config.yaml
hidden_size: 192
num_key_value_heads: 6
intermediate_size: 768
init_std_up: 0.0221
optimizer: "ademamix"
beta1: 0.9
lr_head: 0.00812
max_grad_norm: 1.0
MLP neurons of a small language model. Each row is named by its layer, matrix (up: input weights) and neuron, and shows model dimensions 64-159. Each number is 500 + 50 x the weight over its row's rms, rounded and kept within 0 to 999. Numbers have three digits each.
After each neuron's rows, "fires on" lists the tokens most often at its 100 highest values on Wikipedia text that the model never trained on.

L10.up598:545498492462512535561493501459475388507462515508510505393528554585506582509443401586488503485541473454538484505492390434491543546514488529568422461551441530554567560494425429370511479465469536439521465469532474524487417534537496498491540462524556488476575522408473540450490530456414486486
fires on: "is", "ic", "ail", "c", "al", "if"

L8.up422:489378463516432449553545522446403511509488609444486529503466526505451447542557561520506546566523451446514537595456466411450473432520489486503492534424459501522532440467481535476513567487441461461428404490465516472523654571532507533402523582519542532504527537460507512548484569543527509480
fires on: "3", ",", "4", " of", "1"

L6.up320:620523488470519518627530430497537417448487540517423413558497549524494461418594558617511488562453493572488479509501439473424493467506446506448424517515578541551459457542460557554479555529464424422512519493500503481454497545413524433500470620530482518476500516526437480489483455504590518471
fires on: "ad", "en", "ig", "og", "ay", "ital"

L11.up523:577460538519440481558448482374538495468533435483530535481386572529448540521492467532495519397537485577556448449532491554515555496505494425473498465476468557497500532462585446475405562565547515545474401488419541445600460501448477472491513414523436520580557461502473489421475485491560508495
fires on: "i", "t", "d", " D", "e", "s"

L12.up64:454572529510474459515490490596469466542508437549477559502539504398520575413501436420450551448519487397414549515433464465435466537546442496554437410568543367543417537487531546539564510598569561484540450482616473529486542502434569487545489575536483441504512505471502495546563489411506452523
fires on: " on", " to", " in", "\n"

L8.up219:631501471516542381577449518503562552482382497470445430526525460479459406447571492535493400507464495486491484459501476589450516533648508467446557473515511505532493424491431563514446541589473500535456529546507507505539465547435565476475447546506393498495491427521435482507475452487511467547
fires on: "ad", "og", "ac", "ak", " gen", " Gen"

L12.up418:517502541609484494425502565461506541479497516575493490495549495453516602543574464546614461495467442496518431518473441478510649448554530456508366492487485397492450523486434510452516460451446490455521515493545560494644467584557558480535480461510470517534524484441508515504511487505474465571
fires on: "-", "|", " and", " |", ":"

L8.up587:479458533463502400529485509560551464478466506500396459461451515486513583523556496536567500559476486475500469472476480421509555492448556448442468423521471575563485492514415472381498516443572462436576476422495578507531516568505563457513478548450487493497505404521402504518531472528450569625
fires on: " (", " |"

L6.up18:517527517517563477495554479532472424568506405521539501556518583463466523506474496432502542589464466453490496518532549488534576519551504464501427522516483492528478571499491538404587499405521597492485480464545412541515570464496513459463617470466515459507459483541505464494469466526497620559
fires on: "s", "l", "w", "d", "b"

L12.up206:508451539462540424451630521475544460528469398507548514490552548442477489515469371480547559496529490401511496546433429474437556560563557522589571479470502460525530501498594480419555496431378410542478522483494498458522477611565527497505530569493480539468525537490540589540448587524566560511
fires on: ":", "n", ".", " L", " l", " |"

L12.up343:464440442468515412546497515511478496490446525527448550445467488466584524557460538574507574499396472503538440495552391496488471494514391542491368514559511558495527503481556514365554451467496429441494543375474490465482539587554439441483574555498485505464507528471481518488557501586505548456
fires on: " M", "M"

L5.up311:536496557555481471475460506482563391480491440553515459494427484480519544477544530509498547552424559594561481587480443495488495546497474535446363518527497534542517623577531458436505503433578428492411513557458594474450402513463492455530448404488524466619527458430508475492590500554439503594
fires on: " (", " and", " 1", ";"

L5.up699:521522520577449457546590503534536583543488537446465557521402507534516452487592453540519536507502482518517447456515490440508520442524559544460602530432455453456510537449456558516449464510423571479503515488387507495492502497487598487411551523473372550455397443577460439535420466503496521487
fires on: "us", "an", "ton", "ac", "ort"

L9.up174:485478469617588415496495565524443518418521389512460510515509520525532629562543427547509517467481491511561419430462482558448538445601457519536465474534476544458472484458613491462459565420484474493508569524586570428545526513524587502417523474418581477428528514507463515505420515439463555515
fires on: "as", "os", "is", "ad", "it", "m"

L10.up751:573504489556455535460511502387519524462438489528417441502453475473357522512517488464545634481555511500512451457520486512506464457566451420487547531473561548528449553547440478495509547530453511457528504475468542441550420472490471491465505550556360514530555526495483521482526445588473486520
fires on: " of", "p", "t", "d", "y", "o"

L12.up48:596478488500518472478487526442544528531558489443452556452554484399438560477517541438512524529514573487417512439487469514548612509502464514418453474586417581510505494483483478467380528516481421508564411524486522530454512458545505462545565536507574531445534456514500487510466493522492496444
fires on: "ing", "ed", "ated", "ized", "hed"

L13.up376:532481474508458455439519451488459511472567432525426409476484510525559465513492528530462525512515512438504583488458572523446494456463512422455470501377509528477542523502427425455489451592468524514557568430445548483450448535585504472543484531505503527470401487518406601513535545513493593469
fires on: " de", " E", "ore", "re", " In", " De"

L3.up575:560590462475478525514498467569531402504423563529513447510547447495485500577539511482518559538386500489417460515523424505360535509545519501453509420528464566446506425426563498389518499508521520559533438480618568525509445484504483508526510516565497516554395428474493535541415474372538509536
fires on: "ur", "al", "ne", "or", "ar"

L10.up188:502457510590483423503549474573556531464559472437388474533499430457449499541472528562472490533510534495547461446461398536550499460573431552515436473519546559558450503531450494490522561370491441546425408569485528476513478569425470418488558495477604474442566509445479557518521478490504535442
fires on: " He", " he", ")", "),", "He"

L8.up348:540486440487580469518597569358511502517553426473447477444517470477575589519464488595580541533489500523471493525451402485393554490533460588432440483569494532583483498479549470455491453495508518417517502472604548513496556426470565480461613477452513551493509527485481517483421485451558577450
fires on: "ack", "an", "it"

L11.up368:502463440536627496467583569525433486496473562509541522582493562405549491472496475531476478501337436484555535459511366474510505514503406455552448548448556497500485445482568518430504562421443474511484560522485496495426509568490558471471502584529508528509493518485494570517534459539560552569
fires on: "ab", " Am", " am", " M", "m", " C"

L9.up594:569513423528521451564484425483564502492524481484487498474482547462554477533568433522607486473499541647519432521540530513465548584488505507418396566512458588382508470495447507462410522517391474495557419476453463464501493470594527417506457531500463481463496370552521475442495433459528517460
fires on: "ed", "ied", "ir", "in", "ated", "ised"

L10.up45:518502494543475477472513490454491560614575482512522499457443438443450563549521501485497586454496538631482442470428451533559447439553475470494506420571528559423528472603418553515515520559510515484518512479454526471511404529528441408521521529514543502366454521564496476513455498536524548484
fires on: " ft", " co", "oy", " Bro", "c", "eb"

L13.up576:615521492590490542466531499502521473501444635525460519436464443547448471492528442482496389462469390579521495490475494449511464540495500530481536523432604501549559559496574488468450529467556531540460428468421505441543416535479506442382546608398514513500592486459440460604538502425504586453
fires on: " an", " ch", "us", " inv", "ec", " l"

L5.up304:516470514562530338497499497544534464454441529445433480486451578441502584580553481541535533540499524507504442483476428416470620528541614484334567438479518524550495469481490472427383474427555526498524537405539487469505467524515577487391412553466494417551458452524484506458575485460457529561
fires on: " |", " May", " November", " name", " Party"

L8.up148:594528488505425496508546464560494420582486520477400511432518466536476469609521578466553520488485555506469548482489469468484428440439535491463508442395528553559504519550510485489506530520444438541446445446545522525453485613575456558471462423473495563478559486466444518561587478517431534494
fires on: "l", "al", "n", "h", "et", "ph"

L6.up30:617461545548466514533486490519444456493546581551559514483464518440469567487548533560547529602389571386511529535450519525490513549520520515470431431442509532514524475458436574484382486529475519437452568462438584502528477464556516464431490482461477475525533484498509443537456486499396508539
fires on: ",", "-", " as", ";"

L12.up84:505508565597424500451567505473475506535484452436524492526509529411461519592522418567527506549519504477635445504469379492496572500455575591545522392471484504464522536451468555403445491407471335430554493515517629423555500608509448480435580498411545539541489509472473491504524539540394424573
fires on: " |", ":"

L8.up65:462594476509434448566498587439467499471449498472502461512466487488497446515568529543506532469452536496566464486535434423532567453512408452496489506452572508550507450536477553474488549479415445527470425444489563472555529441457553449479449533517433537434596541386549488596476547544489494476
fires on: " the", "a"

L13.up200:419560458451583452461575466489526511521506511528479456517554445543516438584462409454561556496480440485545458536482484541459460622589488579544443425496481475530408500553518552464483509517526560456490504456459482464531505451465506518533420652531401484465455492520513502463525527550521532532
fires on: " un", "ater", "ar", "il", "ent", "n"

L12.up574:517449545457486471488565570571483461514523372427594508497545595431471485532459413577511504445569409518549345560474476493540525476484454508445498480460435495453508488469407524426501468490469423552513459480599532502573560624486552440546524580553438477497504489486443484465417473535612526527
fires on: ".", " wh", " |"

L15.up716:466492438423477472534508472532578506550461460496422506552450574438467589536607441562422511523444396403591485461488461460529389558558435454561461506553457565529553540465520566386425480460444457491512436521523598483559503441483523518546532490537514521481515432501554500524540468523547500523
fires on: " M", " Har", " Sm", " Mon"

L9.up462:468526512501403406421523555488473480567488435489549467393452461414463455535576581441548568576405506497549535420458462515555474525540544462528453496492554512454410568531483498439438466486415433507454498506554510509489502591555528516497455425512455574556524470470495526558557394484471530467
fires on: "h", "s", "al", "f"

L6.up475:461454521581557492389565510578550539490524535399451437570473449477499460668497544428552528456492453498634489455473434506533522444466526500450467494546454468519515537509477477492478465451460521499511521509512500498564564458504577499424460609500422527486506565497484626470502486498466530602
fires on: "ate", "arge", "arg", "ess", "ative"

L6.up650:471534596515482418561570433439444407374578416480541511461466373532508443522547561470537571509388548538505483550488477484478497480596587464372494551535578567474443531510509445487548458453495494483509544500536385534513440600540531486496455477446367549488573456506501521573480459459483529472
fires on: "a", "al", "l", "'", "at", "el"

L5.up33:612565467539561461514469484611429478516510508470437552547489464482502451559553506546530482509470543614550511429507505432495532553516459482462515401398561568411459474438539582451530559484430464512455520509472546447378623563552495475505535481518491591438528385444472526514504491523515473473
fires on: "r", "l", "g", "m", "n", "b"

L14.up316:674538463539418503502599492521525415545504568560516462548377486455482474564530451489490511465535484516590453564484458491468545514663546510436502445496561460491513489512490507511452592559572503451522563518526547435459529509506497517543485484510533421496484535443506473498509520494480395477
fires on: " C", " part", "t", "st", "c"

L8.up709:514503508494498428569547488429459511446592501503347493514536510492547438526466473456606593460559427576521455480474464463547498499525538638494397411446589540515472479473452461502453546481543452514533561435425512454483508549608583386468455521558560435542508441524503527556487452522396501453
fires on: "s", "2", "w", "il", "l", "ren"

L14.up463:504471547473511425455669538503479506538489564532494467528518471490526575469532621481431447525440500465551553467474586478541488453447501459426428578533548496558390456450524455458466528419543468460529535369451472479533469533530477599458645463354479564543504457514489575566512546490475492552
fires on: " (", "===", " \"", "it"

L10.up107:565470499487539424554457528534511577420408587540405483513448529438432516581577501493513413510496398510573505576527518507412466534484494500503518400436574543434485466460414560521443475541442442510447505458495606489425426574476558539461454446531552544496505448441426457546472507530463474527
fires on: " k", "k", " r", "h", " th"

L12.up283:455456491484430450538486522437492498383472392528503504507504590498503452477465459467463543487538456488587468557461469474547497502523470459420532541387430422481545457503523455509562514402497414551459545451498470502510529571407650452439563489516461468496579468416553529511504497533517541618
fires on: ".", "0", " d", "8"

L10.up315:587457479583522535527492499561462512365472535539492601455577485471541574478474444531579489499567551475566481527472460415432460531572534443506551514507508551484543450484398449454400499482393595438443546445552506421482603447569505532478564485507417508440552505511530612525455511388564459551
fires on: "ol", "s", "n", "in", "as", "al"

L5.up557:551493515458569566539447623480480438467418491526542519477451614522503558519532440511542462499560488422526488431487462531533609482500441556475513429487416510585538540410562484498476508515428444474554480551607541478507495506524440429416434439484517529471446414530418489544542474566505486496
fires on: "iss", "ens", "st", "ist", "ans", "oun"

L4.up627:533523524441551536541441447555495531497520484483447493483474502523537549599500560513592448492487507467441553456500552510511453520534509407457432507528464508473499417501512468508621451586577518450553514456487523619446467483454478581490596525475535496538449532565456336560480439490512437448
fires on: " place", " medal", " age", " compet", " play", " ph"

L9.up202:554503562484458520508555517468547485452502575516548536534457539447522461476619458575518442509431538488489441541461516466490549545573451422447489423454545544465403369466534613463415570457529454443392508402480484528487374549462511455506497573514411555542530511483534423542546500472473512543
fires on: ",", "an", " and", " |", " in", " as"

L4.up208:536561511463515468596515540448500386493561529527507447524496493460516584549521414509521476511489423510496475524537466523486590534548518534398450457512564537433502486497489445464513585544488458578555471412445452458527554487439543497517521561437482587623413525477533485456489498462433564579
fires on: "s", "es", "istory", "ings", " sc", "ing"

L12.up656:504482494571482430476549598480520565408504531490444495603491565553464495569566508570582511401477405469511446483477486528551491419492526587504502501396473530533480414482485532519466512578534478530428474509503553411549527597567577454415516523491490488450664455416551522527445433544426510509
fires on: ".", "ri", "0"

L5.up501:508472491445495475459614467386477457603442630456377487428521481437495386603512504510561493517539473543490543522453412577467484448477567550496540506407455456519544553564539485569571526505491465502578496563411498467454438508565570499467517510508591543483554432487462492460508519587514517519
fires on: "al", " of", "ajor", "ual", " major", "ical"

L13.up750:511485518518461468402529501433387527473497528590507537473521516469607509523513613431488528494526559472496495418452492532556553464520576492516554520466609510565365510428490438497466523436442452449504433494506523457496503511506511428467560562486483583548538501523515587471488482534477421480
fires on: "-", "\n", "it", "===", " \"", " O"

L4.up543:552535501407537528497563473363489514451477427508514445576542523462522461518529417609523456564503417434486505460517500555568448426446529542479461379498509526448499522596473522552545486518475486553681498483447546517586478592552568529502542539420499444449551488447503486591459458534563565562
fires on: "ov", " ==", "ri", "==", "j"

L8.up68:516539502500510512474501556468558538545540484547457482438542548511524576535548474553597500552466460465480412519433403506442501542587506593473511546526596569542454430378453483449529461457429485485535557496476480509477506468595549494502580597572343525443530488425535510540398440563545498453
fires on: "ut", "y", " and", "o", "an"

L15.up526:525431514521458521535590541507577539486492401480425415451564575447519469530536449479506523462556513373487389527410532536421439513539497553484537458452459497467610528572458560480524526535430535569490485502562495465606555532529540425431541496502484561466560539489547577505484507495526453521
fires on: ",", "v", "g", " after", "'"

L10.up742:580462450583452525423426477532563464481563542511461477588502564478464524548598396549573520443502490403538494542526521517488589484532497525511490458538490536434557460452464526429495518491473412483460470450519534583554442427500464538459432478490442534572455628447522511530407456468505538550
fires on: "at", "ic", "im", "g", "mp", "ific"

L5.up156:537480463537464522398550475481432487566491468492457495438551551461499579475501510467551547548500518462539566534485550488504474393515561547458588460466478507599563562506544357477475562494505522464586566514457488539434551465578514454489495517556544488506562535550434595499495494533491527487
fires on: "or", "ive", "ure", "ore", "est", "re"

L4.up77:503538472549518437508548466414573458372533402518505514541438443535482447496507525526559500482486536492440551508516469482584552585590608459485545554534439426398442501546544451501482441510523523506594479410523538499490428554547512500533522496512307526462530464443491476495507453486480498501
fires on: "i", "ess", "c", " or", "'", "a"

L8.up92:475511547518492402547558545502513563516507512519436460528461440422487474578601497506553450497462465534575472467485426428543582449546405568482462490479503471537493500560481526453456544430509466570440445472458534474585504446476547456501479486462485467447584508460543534536477564540438528529
fires on: "|", " the", " and"

L5.up565:492461539559449513391465420440494461579405516584440503481422527562500432534506525424519514389461468517547537550487445469396523528618569510531487450575511534473499506546474474401506508534509531484485469535480530492537487518512476510564498445441452461564578488413565491574473512541455486489
fires on: "s", "g", "c", "se", "t", "x"

L9.up245:537540545573433455469565552480580571482430548565493514540481568470576573532484516509527472507433435440540537543506530457452564509491463430503559416419581415457498551475496508436539567434507525446511490502524534559498408539411608499607469435452492427412553492530520536498534460465514494566
fires on: ")", ".", " |", " and"

L11.up98:507526532487578554477517467416509406515490530551390510466472546555556430648550585555571411517443489565522541562400458523514491535458564435470424510546564473509490512548581537493460518429459372510495510475446518452587496554554575456553538483415564498521509446510531633479498520564493532501
fires on: "ical", "'s", "ic", " of", "ural"

L12.up240:565532485468446493499545580462513377455546560584513459402526488502464412520542493569500522480431531623543438487491433496490548574530483545528465427484523572508530562545430478496493574430469541445530466528517413522509482490568427441504547552611475483547549527465401529525495523510477519524
fires on: "ic", "ant", "al", "b", "ing", " c"

L11.up316:556455560524522474553491519504486574381467471542490514410444550512476517510490457535496527476536416451480510541532562549484515502489541436481500437482593534465559495489522520467374584579481470420490503478568542445515552526455451554542453554567440565499626497437486441425519481557495478537
fires on: ".", "d", " D", " ev", " Ch"

L9.up644:447472497524412499398514541505532418487559587503517499478513392513504516583529502545537493564433469491508485491410442515445641598474578548499448464454531476411570471448472479453543499426452499500665437472533509574555476532484490592469566557582465486505557505373495506617560551494429535480
fires on: " and", "im", "ie", "ip", "ric", "-"

L10.up704:573504468492503420518508584455445496567533501535526580560430495452496477433562494470573467496478488608637469470508487486526437550555509539481423462590560566440436401407576577433494523409455531494494528391596531516410471516496512475555565413515432528469492487459496461462413482576492454553
fires on: "or", " M", "in", "ar", "ent"

L13.up25:443434475380508469460548569394401549575516497472579519462476487523456522607502448538546556523498472504521508526492436514553498521508445547617426561554431511577530531556491569511521540568488529450491443498419504436512538540511486543483481535537467518420510499483559496393549556458540496509
fires on: "n", " fl", "ar", "c", " Fl", "ast"

L5.up468:566524544440466525502473571536482510510595528448442567513422445452444517491488451462526502586357427490524456588451499584534431434571548501470550392554526474530501426545604623563474564455493436500531543559484531498536528495506559524452502541505532523504455490433473483467533462472482555503
fires on: "on", "ond", "ont", "osed", "ing"

L8.up533:471463468558409397462530550503414485365503510505502483562521597482357510448468502477479512502513515504463472496489588470513481511548427562400424469379469515472481478514409531564536500513492448568488442486546521465530509541495535473402514557404534454470612513429504441511579501559436444429
fires on: "0", "8", "5", "9", "6", "e"

L8.up472:491574465487457490466517543396548457541553400462454562589440512450481492514455404503523536523534555523530464447500527503571525521592481527424552487410573572441498468518555508510420574533555471486511398385511466463616493494467550390544506433402520513473514477535578486520501548520433523463
fires on: "s", "t", "w", "se", "W"

L4.up288:454493412474538453440498559401514503493544349442456562498536531476497515480546422577511513589453488500509504493518522430500492594452422505464547486521474532481527502643461576509423422524506410477532431604444512458553521517468538454552646498460424549467523529479477526585523488588558541453
fires on: "\n", "==", " ==", "ided", "ised", "aim"

L15.up705:577500454550573428468493537546452545568494521495572478512465442455528523503539503460498534445457491481501549622547401548455465577439480470463524467481559492514612521527461445424534452533468474521408516491473552456477585446432495494466500521546485543454464556554445472506561445445393471513
fires on: "G", "h", "at", "ect", " h", "ient"

L8.up518:468507541530444500487485547519543461500520634546532431453396484467472456536561456535571451543501447498480396480424496482501528552475530477440409480527548551510552564522483505540593471420461416600609509479492532517517447528550485510446507503450514477514543556494519560469421440510502536515
fires on: " and", " &", "ec", "y", "-", " as"

L12.up332:576488413467490387526415460512533517486543509517544435519445520558565548464594436476507582487466510576543470549523429552511467526532481585443436527547467568454423585550526529426460460401386538478425466419490514451464456512578494469577551489532528617504469439463565507585509438456442470508
fires on: " n", "n", "ir", " N", "ro", "in"

L3.up714:541412464512477419490498553572536496466538515551441539519504479511416529613548432591529529553407540499527506503464474412509451551409489523376455480461584418512539425513451495497554539491510463608456516439500502486440520544496552487495502553497532458553562530446419497495520521443427553460
fires on: ",", " and", "ile", "He", "he", "nd"

L4.up407:479484544543441468514523546579599537509563491561459474554438511464498462534504575570554449548423555508525450446411461546610533496566514552455482489485488458435432504609517502439472437432514471444462440547481520500415547539533433465443565518528513507498566538550529529447517553529465506578
fires on: "),", "\"", ")", "'", " [", " ("

L5.up436:512470522507476425504488468533534354533506490526451447504412520415509544614514433525495455611419559530567436552451496430496614550479555561430523430513448555530524533457488537487478547493560496489553589508551507493408524462536507463560404488503437407576470458435438433432529440487434564617
fires on: " |", " 1"

L3.up302:565542548505472493464563536530518374463470534571491486549581570457565592556506517463517484498518331458479475511430523550538553532504509522477478525544528510515525473397537530416474562449521554521533480461538469533556514510556510566441598470511447474582511471468483445469539471538453473514
fires on: "em", " prom", "s"

L13.up743:571404490473486446501490546468475578436529530517485469471516530487526477514506522452567537471559506520575468544518318502435529492500555443484482515591419475502497569529498520524478462406392583503489537551544543429491556516609499548464552466532428539496560511476570519536556429458449463494
fires on: "en", "a", " d", "al", " N", "n"

L13.up553:464514519486489498468519568503499557583508364446500475467546416331397600502556437514549510480396527536476480485509467454489474451537475512416395531497528466483440540537505485478569487466484473508537539495495522414459401552582477509511578556486432488452486463554470539558454494527620569481
fires on: "p", "c", "n", "k", "ow", "eb"

L4.up563:531516475561515505499525556477511512403484414542417530499475431474392439488521530549564589443498434552519483471510435422529475483578554587411512470541635543510463425441490480493566509524434537474461470444544546427470491556581472430416449435491453590434513476511463519602593495536429511471
fires on: "it", "l", "s", "ul", "t", "ug"

L9.up748:544469507466499509589481486426449426495450482376450562561420501464540535568496447504608592520552452463483465510493470430459467470454540491506527507515489485514427473546406632377514527467473487477419415464524484486516511598588453543496457542485480525487536370445451517532482422549497564468
fires on: " |", "\n", "0", "1", "4", "7"

L5.up503:411546539564460477445517564516505390465551498484463455468473457494514593625484373578578509558499453484498447444436485467547584558412597472392490511475489556471519558518421489431421517434457460524542527465442499409530571542532532515515461553514493478480476491477500553451478479533477587568
fires on: " |", " and"

L15.up373:519407545536454547532516445465483534488519447531423463495472549510579582486553547532554597494532483520536439567467353510485469495514496492445442390458591471525509501588403545396573523590478475456485457498496484477515486578474555429460583456503416570514555498413539545463442481618507500443
fires on: ","

L8.up163:490469491454475422442516484479448479458614452380499510575566434474498399548492471568561530499493467580493435523490551493573439498546483590369575465467396488470463494463498571504538575461448407568518476477505481421549410518580533507397502615517493446514525390542429526509521421592505602554
fires on: " |", "k", "p", "er", "mer", "ing"

L11.up67:479502425422512493391458575516455547535573470543468487556440523474412531515561557539482529523456543396588433540459509494510525498537470450529458448503619476544528441488521500421487569483511490423488405453539461579519559488514468521434486562581469557585527602424461560565409530523447591475
fires on: "ur", "at", "a", "il", "im", "r"

L4.up702:542579540527478623498615457550456433472440580530485524491384533434486575551528555557527461578434503524468524477366523399429436551463460555493465436386548561511510499410574491479597447478504466561518459537539448488505606504504548506412549567463458483585486527474527500438439513459489540527
fires on: "ate", " &", "use", "ative", "ating", " and"

L3.up88:535554480474467463483567524521499489432414530443515429463545446598517482475557489486403476475470562495524478517495589485512455481406482470460521471549489437529470530475522578511428539532510619480459485548478632421481484434538500428530607508412568528438426593482577569580483518475455435472
fires on: " contr", " R", "ently", "ident", "ect", "ous"

L6.up402:498574509522552526573588545564514520446448566553473490439453453520445491539563554544534479583382485567514420493438428511468472548565464499459411458511565456599513550508548493569536509396532439538552466515555507467564514587490513514432479555462504542561584536366491427485574480517474539549
fires on: "ec", "ic", "ac", "om", "am", "us"

L4.up574:459505488549523455481479491399570568447498435539494553494470488445488489514515595580531592453476528480468518508514417466509453567587556604513474536526448415423472465559568470518526491522485523404475532452500574487426459540585484505457469519451371583561439501472448466525555491513467512525
fires on: "i", "c", " first", "p", "int"

L15.up454:559543497543419467542527392506560572430507498523511506410491572494585561603518529435572507521422511467486546488455460508429504464530516513491539368495558483573571529426499535542480493506520508470526418459483462419514461478588486459447515505468593457374523537443516504589531509431431469484
fires on: "á", "í", " An", "ó", "le", "let"

L13.up495:535417516425508566507474606586529521437458602570537442512412473564455518482477476543575506492546503491472524529488424544467485506561545569370452463469564460467431429529423508464478465508448514501444569432492623416434494507488526531445546437524464538456557473480493570495542465537506565530
fires on: " r", "n", " h", " house", "v", "h"

L3.up650:507447552505442506538577435563413489512461477549493568474360499500552320553522464654529541477484604513570468503460555507493473562552529585457472529454539502462450491473443521610471518488464456542519437444448501466559453524486531500488494547474464557466506483471474483615521504540499491525
fires on: "y", "e", "an", "in", "ine", "us"

L8.up362:489516451464445477521531509532564503526420483565522410540424422517361546467526478608481483566515465490473541587458474587391551515457539517396396493497493552467565515525538527486529533512467501475442503433528535571525555495518548521444428535586506546528503435488456551496398438413544509543
fires on: " reg", "est", "ut", " Reg", " inter", "ific"

L9.up350:600538525510436432424593513521460502411518610564465467546405508521490601594495473457548569484538515434509516500447438517501483391559500588584367464535525473623459522470515546485469473530412483526510498405552543531446522524563547562398580397464488463548561543543470473562514453479457473531
fires on: "n", " to", "m", "na", "em", "im"

L6.up333:525538532487416534630467415529502408461499530529474506530397463496480493457557512566523539529435549534454483478496520482493579537531598517452511408437559637478544465500472559484435560455563504459457542505440504515471455513461455438539512451535592457556534474453507494477408517493441552560
fires on: " |", "let", ",", ";", " of", "al"

L4.up97:570424548500487450505540458437612454460486540512412436447350547462421575520493413459551524492508498523522525501421434428457528488510545598398565396450502518442470470430497560410451596500454512475558565515548565459508505540600602470562518570437474462547464422492511556518559522487475527546
fires on: " |", ":", " 2", " -", "\n "

L4.up135:498444487556474430441508552472551498442546508475514489583546526516393437533492541507532592492433492567510492526500486482537505455503461538471469445492493417509518419506516463495573526464460463570475483490454508483402532587514626419444566469431551531573612418406495505551499519500455588470
fires on: " It", " He", " They", " She", ".", " she"

L8.up541:476443497544491453579473493510459440504499584506364444475440555491519516584481440553557592486531552554504583490494390472517483519477535531418457552474594478488520538514393419421442580450506512466566540526471483445448494558537518468531532519539488527508598434477399501487403396623487516551
fires on: "-", "."

L4.up126:498444508435552517470491500577505458542541595529476488556452514513564510533526548467477541557405535485541509524451439477430578545502475518478479453490511611495526462373542525410556486482501511484529565412555572511480515502469498440542456481456477551515496378488522516481506535521512488526
fires on: "ur", "ir", "id", "ul", "al"